{
  "d_model": 320,
  "norm": "rmsnorm",
  "positions": "rope",
  "rope_fraction": 1.0,
  "tie_embeddings": false,
  "init_std_qkv": 0.0337,
  "init_std_o": 0.0
}
MLP neurons of a small language model. Each row is named by its layer, matrix (gate and up: input weights) and neuron, and shows model dimensions 240-303. Each number is 200 + 30 x the weight over its row's rms, rounded and kept within 0 to 999. A neuron's up and down rows have the sign that makes its largest values positive.
A block is one neuron, or neurons of one layer that tend to fire together. Before each block is what it responds to, as a language model described it from the Wikipedia text at the highest values.

Foreign-name mid-word pieces. Subword pieces inside non-English proper names, often just after accented letters (Rö-s-ler, Å-ker-lund, Pl-ov-div), plus cells in tables.
L3.gate2,182,206,245,189,200,186,224,205,221,230,185,203,232,179,229,202,188,192,189,234,255,240,179,164,164,205,160,192,202,196,179,83,172,208,199,198,215,169,208,231,196,223,250,201,185,158,261,167,244,195,193,215,176,196,183,230,216,207,255,176,178,218,220,233
L3.up2,200,174,226,195,278,196,180,206,201,149,222,190,191,178,234,227,161,169,192,201,241,233,180,166,185,242,173,171,236,208,185,142,225,182,196,217,187,212,223,260,208,208,197,243,208,175,256,179,186,196,144,209,222,202,155,218,171,166,233,191,223,243,197,146
L3.gate176,240,247,199,179,158,190,275,235,183,187,163,197,234,204,187,218,222,238,211,219,192,181,203,221,182,181,216,213,170,163,208,139,184,234,194,173,183,225,240,217,190,142,209,192,180,172,220,175,284,217,224,209,249,183,171,263,162,234,236,218,129,196,199,193
L3.up176,158,198,239,215,179,208,189,260,173,232,232,200,231,142,220,165,183,179,218,198,211,172,237,217,177,238,155,183,188,187,219,190,149,237,191,189,161,206,238,187,215,163,208,225,234,179,242,208,212,197,241,180,256,256,166,181,200,154,233,209,156,171,188,169
L3.gate506,229,211,222,206,197,228,170,222,179,167,185,206,211,158,163,216,200,180,229,166,195,261,189,215,170,214,175,175,213,190,207,183,212,158,181,139,197,249,237,176,164,162,209,225,184,207,203,217,184,176,194,180,229,191,213,172,219,220,202,198,170,193,211,196
L3.up506,187,169,204,221,163,255,211,205,223,199,239,223,236,230,191,191,183,221,228,202,250,230,213,202,147,178,211,206,164,245,228,179,201,156,252,201,176,197,201,273,195,195,198,231,177,221,200,223,156,204,209,148,217,170,185,159,209,194,164,204,160,205,192,195
L3.gate592,223,196,179,168,212,166,244,223,187,164,206,150,262,203,202,174,194,240,213,183,190,182,160,181,207,173,126,203,214,200,149,153,165,190,207,206,238,192,254,224,174,178,161,183,139,193,202,167,228,207,163,219,195,208,241,260,171,180,180,210,164,183,183,208
L3.up592,151,256,205,210,189,186,172,174,228,194,201,169,190,140,222,189,198,190,207,143,259,163,168,250,230,195,193,165,232,174,222,188,224,191,159,175,138,163,200,183,171,187,167,201,192,158,235,151,193,194,203,177,191,213,184,182,184,189,202,176,184,213,220,172
L3.gate599,211,249,165,159,201,217,234,234,206,175,195,218,139,189,201,255,167,200,204,178,226,318,226,235,169,209,214,212,202,203,241,207,236,175,262,156,195,226,233,251,167,184,211,172,178,194,211,209,224,199,181,231,251,244,170,244,214,198,244,219,176,168,230,224
L3.up599,178,201,211,178,206,231,213,225,221,187,225,180,156,207,194,243,213,239,240,204,145,215,226,228,227,193,212,215,211,195,199,181,243,189,220,243,202,231,224,202,161,166,218,142,194,172,180,185,211,205,196,222,166,190,224,242,195,182,148,183,205,219,193,171
L3.gate1050,145,211,204,228,227,222,211,165,199,211,205,185,174,215,198,163,162,172,197,144,228,216,190,246,171,178,215,198,206,202,225,201,206,186,211,215,194,192,204,223,210,185,133,234,241,233,221,196,213,221,105,149,203,195,184,187,164,203,206,205,198,198,234,173
L3.up1050,159,181,208,229,228,202,195,157,226,180,213,207,202,150,195,153,165,183,202,183,260,222,191,220,198,162,198,179,246,224,217,198,182,170,204,202,222,187,219,162,183,211,160,249,235,231,267,202,227,192,96,193,248,178,203,147,168,177,249,244,174,208,204,158
L3.gate1110,204,218,213,229,210,250,229,183,175,155,199,177,187,233,172,232,188,225,217,149,208,236,226,203,244,190,207,241,202,202,139,174,230,227,235,186,200,282,223,170,189,189,205,137,174,221,239,147,220,178,185,231,242,161,143,245,205,190,213,227,190,181,212,220
L3.up1110,231,231,204,241,205,216,185,219,169,229,191,164,181,193,226,224,228,224,235,185,231,204,205,196,181,167,195,186,170,214,254,222,228,173,231,194,209,144,240,233,160,225,175,215,169,168,187,186,248,210,164,218,139,215,227,205,234,174,165,195,106,226,172,169
L3.gate1250,198,214,152,205,175,203,211,188,202,146,192,177,249,245,228,233,185,176,205,192,186,233,180,172,203,220,196,158,188,153,233,183,208,197,158,156,164,184,211,234,185,209,224,206,165,202,263,160,181,222,221,217,209,193,179,200,224,238,173,198,144,223,206,195
L3.up1250,169,161,151,160,170,231,209,226,192,163,143,155,215,197,182,195,209,176,194,204,182,235,200,213,202,238,196,184,190,169,210,176,217,216,194,199,219,174,259,212,204,162,190,238,196,264,234,198,159,207,233,217,199,234,156,217,175,235,207,198,183,176,133,227

Mid-word pieces in foreign text. Word pieces inside German or other non-English words and proper names, mostly in citations and tables, e.g. Kre(is), Stran(ra)er, Blitzk(ri)eg.
L8.gate16,177,230,182,185,248,165,179,222,209,149,188,231,205,221,195,213,208,187,231,157,216,207,195,194,218,187,257,193,198,203,156,219,241,183,156,199,166,219,207,231,120,175,165,220,172,197,246,223,163,167,217,204,177,169,215,220,176,242,231,185,169,161,141,190
L8.up16,240,203,185,216,197,193,182,226,216,198,234,206,212,211,226,210,233,198,210,236,216,182,184,247,176,178,187,169,136,228,160,176,230,230,147,209,247,179,187,264,192,168,207,211,203,214,223,218,204,116,212,177,219,195,221,183,212,198,173,180,176,185,231,216
L8.gate173,227,228,207,220,192,228,200,211,194,207,253,181,145,174,216,204,198,221,214,213,207,195,169,159,235,183,222,198,229,180,151,211,234,238,203,142,208,189,204,203,207,172,190,138,199,189,232,185,208,204,195,181,187,209,143,213,221,209,243,185,188,241,236,242
L8.up173,230,211,209,263,156,226,201,166,208,223,208,211,187,146,233,199,206,152,218,158,166,231,160,221,206,160,224,182,191,256,259,168,208,186,154,170,214,205,191,196,162,242,181,204,213,207,203,249,171,211,155,192,186,220,214,186,168,224,161,210,189,163,189,169
L8.gate800,232,241,172,199,144,195,186,256,167,227,169,225,213,132,223,188,200,240,198,191,172,206,140,214,155,234,190,152,178,205,212,249,227,188,197,164,202,247,204,227,158,172,182,183,235,196,233,218,172,177,134,197,174,204,168,208,174,235,224,225,166,175,207,181
L8.up800,249,190,207,201,178,186,209,201,206,213,208,187,204,201,171,162,204,221,202,220,184,211,143,220,223,236,182,188,205,146,170,233,200,237,218,151,259,270,183,197,213,201,170,182,259,244,218,211,196,196,165,229,232,189,171,257,234,280,192,189,208,211,149,240
L8.gate1155,222,292,241,126,138,214,193,206,177,176,223,165,156,182,249,193,175,221,197,175,187,231,169,201,127,208,198,194,221,177,269,196,243,218,175,172,218,217,196,233,199,152,182,142,210,221,204,209,220,211,147,167,167,157,188,204,165,255,233,201,210,157,176,174
L8.up1155,182,230,196,176,187,202,210,167,174,173,257,183,215,207,280,168,148,185,179,209,189,226,141,230,183,203,207,173,213,187,265,164,249,162,215,194,205,184,199,228,181,131,184,219,245,211,239,164,163,230,151,218,235,229,201,237,156,258,218,219,197,202,183,219

Range-opening "from". Mostly the preposition from opening a span or origin, as in ranges from -6.5 EV, from 1985 to, from New Brunswick; weaker on scattered tokens inside tables.
L4.gate187,187,218,211,176,158,145,158,186,151,196,183,183,197,182,186,229,216,252,235,214,167,185,210,134,156,220,229,197,190,186,196,189,175,196,195,152,217,196,208,213,208,253,166,185,245,205,172,161,230,234,151,190,167,213,207,217,212,186,205,173,196,195,216,183
L4.up187,183,201,202,180,246,183,215,197,200,220,208,187,200,208,171,189,225,158,169,208,175,190,189,168,166,221,216,220,261,289,204,216,169,204,159,207,239,243,181,228,174,224,197,253,166,220,164,210,193,238,264,200,182,203,233,175,155,197,182,172,210,181,224,231
L4.gate1063,169,196,224,174,137,166,175,226,139,199,220,209,166,190,195,196,228,220,178,155,216,177,196,216,158,200,228,202,172,192,182,214,224,160,183,241,268,237,218,224,198,200,150,246,160,165,205,170,162,192,171,164,183,255,183,189,238,176,195,210,174,201,201,248
L4.up1063,178,237,199,217,175,142,179,251,143,199,218,187,201,205,165,237,245,202,161,214,183,235,204,166,193,159,225,211,148,215,197,180,184,270,203,191,220,205,265,207,212,152,165,209,181,223,176,201,165,215,197,164,198,179,246,220,187,232,213,238,205,145,243,176

Foreign-word pieces. Word pieces inside non-English words and names, mostly German (Werra, neolithischer, Niederösterreich, für, und), plus Slavic, Dutch and French names.
L4.gate383,159,264,214,222,218,230,154,166,211,219,249,215,163,238,238,187,216,183,204,196,202,233,175,178,162,207,188,171,220,185,232,216,202,218,221,162,226,242,178,140,198,159,131,218,209,199,181,165,153,193,247,218,172,186,218,194,185,257,243,214,185,231,238,210
L4.up383,230,163,199,223,257,156,194,196,202,159,223,171,199,184,234,184,169,242,135,225,190,220,226,231,148,138,184,212,187,166,221,189,227,184,196,202,229,209,177,182,167,207,190,206,184,218,222,207,191,204,208,185,169,145,178,178,176,213,156,247,159,250,180,183
L4.gate706,187,224,186,199,282,206,199,192,188,190,234,246,199,245,201,222,189,168,171,190,174,202,208,216,209,186,196,196,159,236,162,181,154,247,189,160,190,194,191,251,191,177,222,244,134,214,191,183,184,248,183,192,187,226,249,126,237,262,171,216,217,212,203,180
L4.up706,235,179,184,203,202,218,190,131,199,149,234,189,222,205,240,176,185,227,193,182,215,200,236,159,231,221,226,137,237,196,213,213,257,208,184,190,154,215,212,206,231,194,216,141,168,214,220,196,209,208,137,214,263,214,177,206,176,211,238,241,199,201,205,202

Career timeline transitions. Function words that open the next step in biographical or historical timelines, such as then, until, from, in, before, after education or employment mentions.
L8.gate391,209,218,203,219,163,168,227,126,195,183,194,169,135,237,245,205,182,176,234,259,194,241,229,241,202,183,257,180,181,249,214,194,224,171,210,207,205,217,213,226,187,178,165,206,176,228,184,218,224,220,224,188,172,193,208,223,236,193,214,249,156,192,178,207
L8.up391,227,170,160,214,241,190,232,206,199,195,196,257,127,208,205,198,180,227,223,241,203,162,206,204,200,245,236,218,183,211,205,183,177,221,248,220,201,185,201,254,223,186,232,211,148,196,202,216,198,246,172,199,194,151,237,119,179,236,212,190,190,227,172,232
L8.gate574,233,151,219,191,193,165,199,159,237,223,210,201,193,190,210,198,206,211,212,155,195,205,182,161,223,223,254,148,188,238,172,196,233,226,222,217,156,214,209,236,181,167,284,202,222,184,190,163,215,90,227,227,211,194,207,162,170,171,195,230,192,210,161,187
L8.up574,212,182,202,168,208,190,187,182,185,182,175,202,152,169,222,203,206,192,130,166,206,144,241,208,172,204,244,207,215,168,200,180,173,238,208,213,166,208,220,212,216,211,162,203,172,140,184,174,180,215,167,192,190,220,152,179,205,232,215,181,191,151,149,228
L8.gate616,223,197,150,158,152,238,195,243,149,144,211,221,156,198,178,182,251,202,194,171,185,204,178,182,154,186,179,211,153,196,193,221,171,170,266,178,164,196,239,205,235,189,209,227,212,202,182,193,213,172,183,229,201,202,207,248,196,106,189,216,201,191,156,179
L8.up616,213,173,249,214,218,176,187,225,212,283,197,241,191,221,200,201,140,196,134,136,252,187,227,216,156,215,247,227,189,196,230,176,225,228,168,216,234,229,248,209,165,143,196,235,231,181,196,184,206,166,262,200,190,189,195,169,217,290,225,218,252,215,182,152
L8.gate909,204,194,220,180,209,170,183,161,144,206,179,193,135,188,274,231,237,223,229,193,255,171,191,209,177,191,217,187,158,205,154,190,227,209,161,252,163,204,195,198,184,217,143,188,159,209,141,192,191,199,154,218,199,215,246,191,173,177,227,174,201,159,144,182
L8.up909,184,172,195,193,202,186,190,169,207,150,182,193,197,227,203,209,252,225,223,257,178,189,234,231,237,227,181,161,196,258,233,175,199,227,224,239,248,213,231,255,186,189,228,238,144,213,172,163,178,210,159,199,182,232,251,255,162,192,216,191,194,212,210,218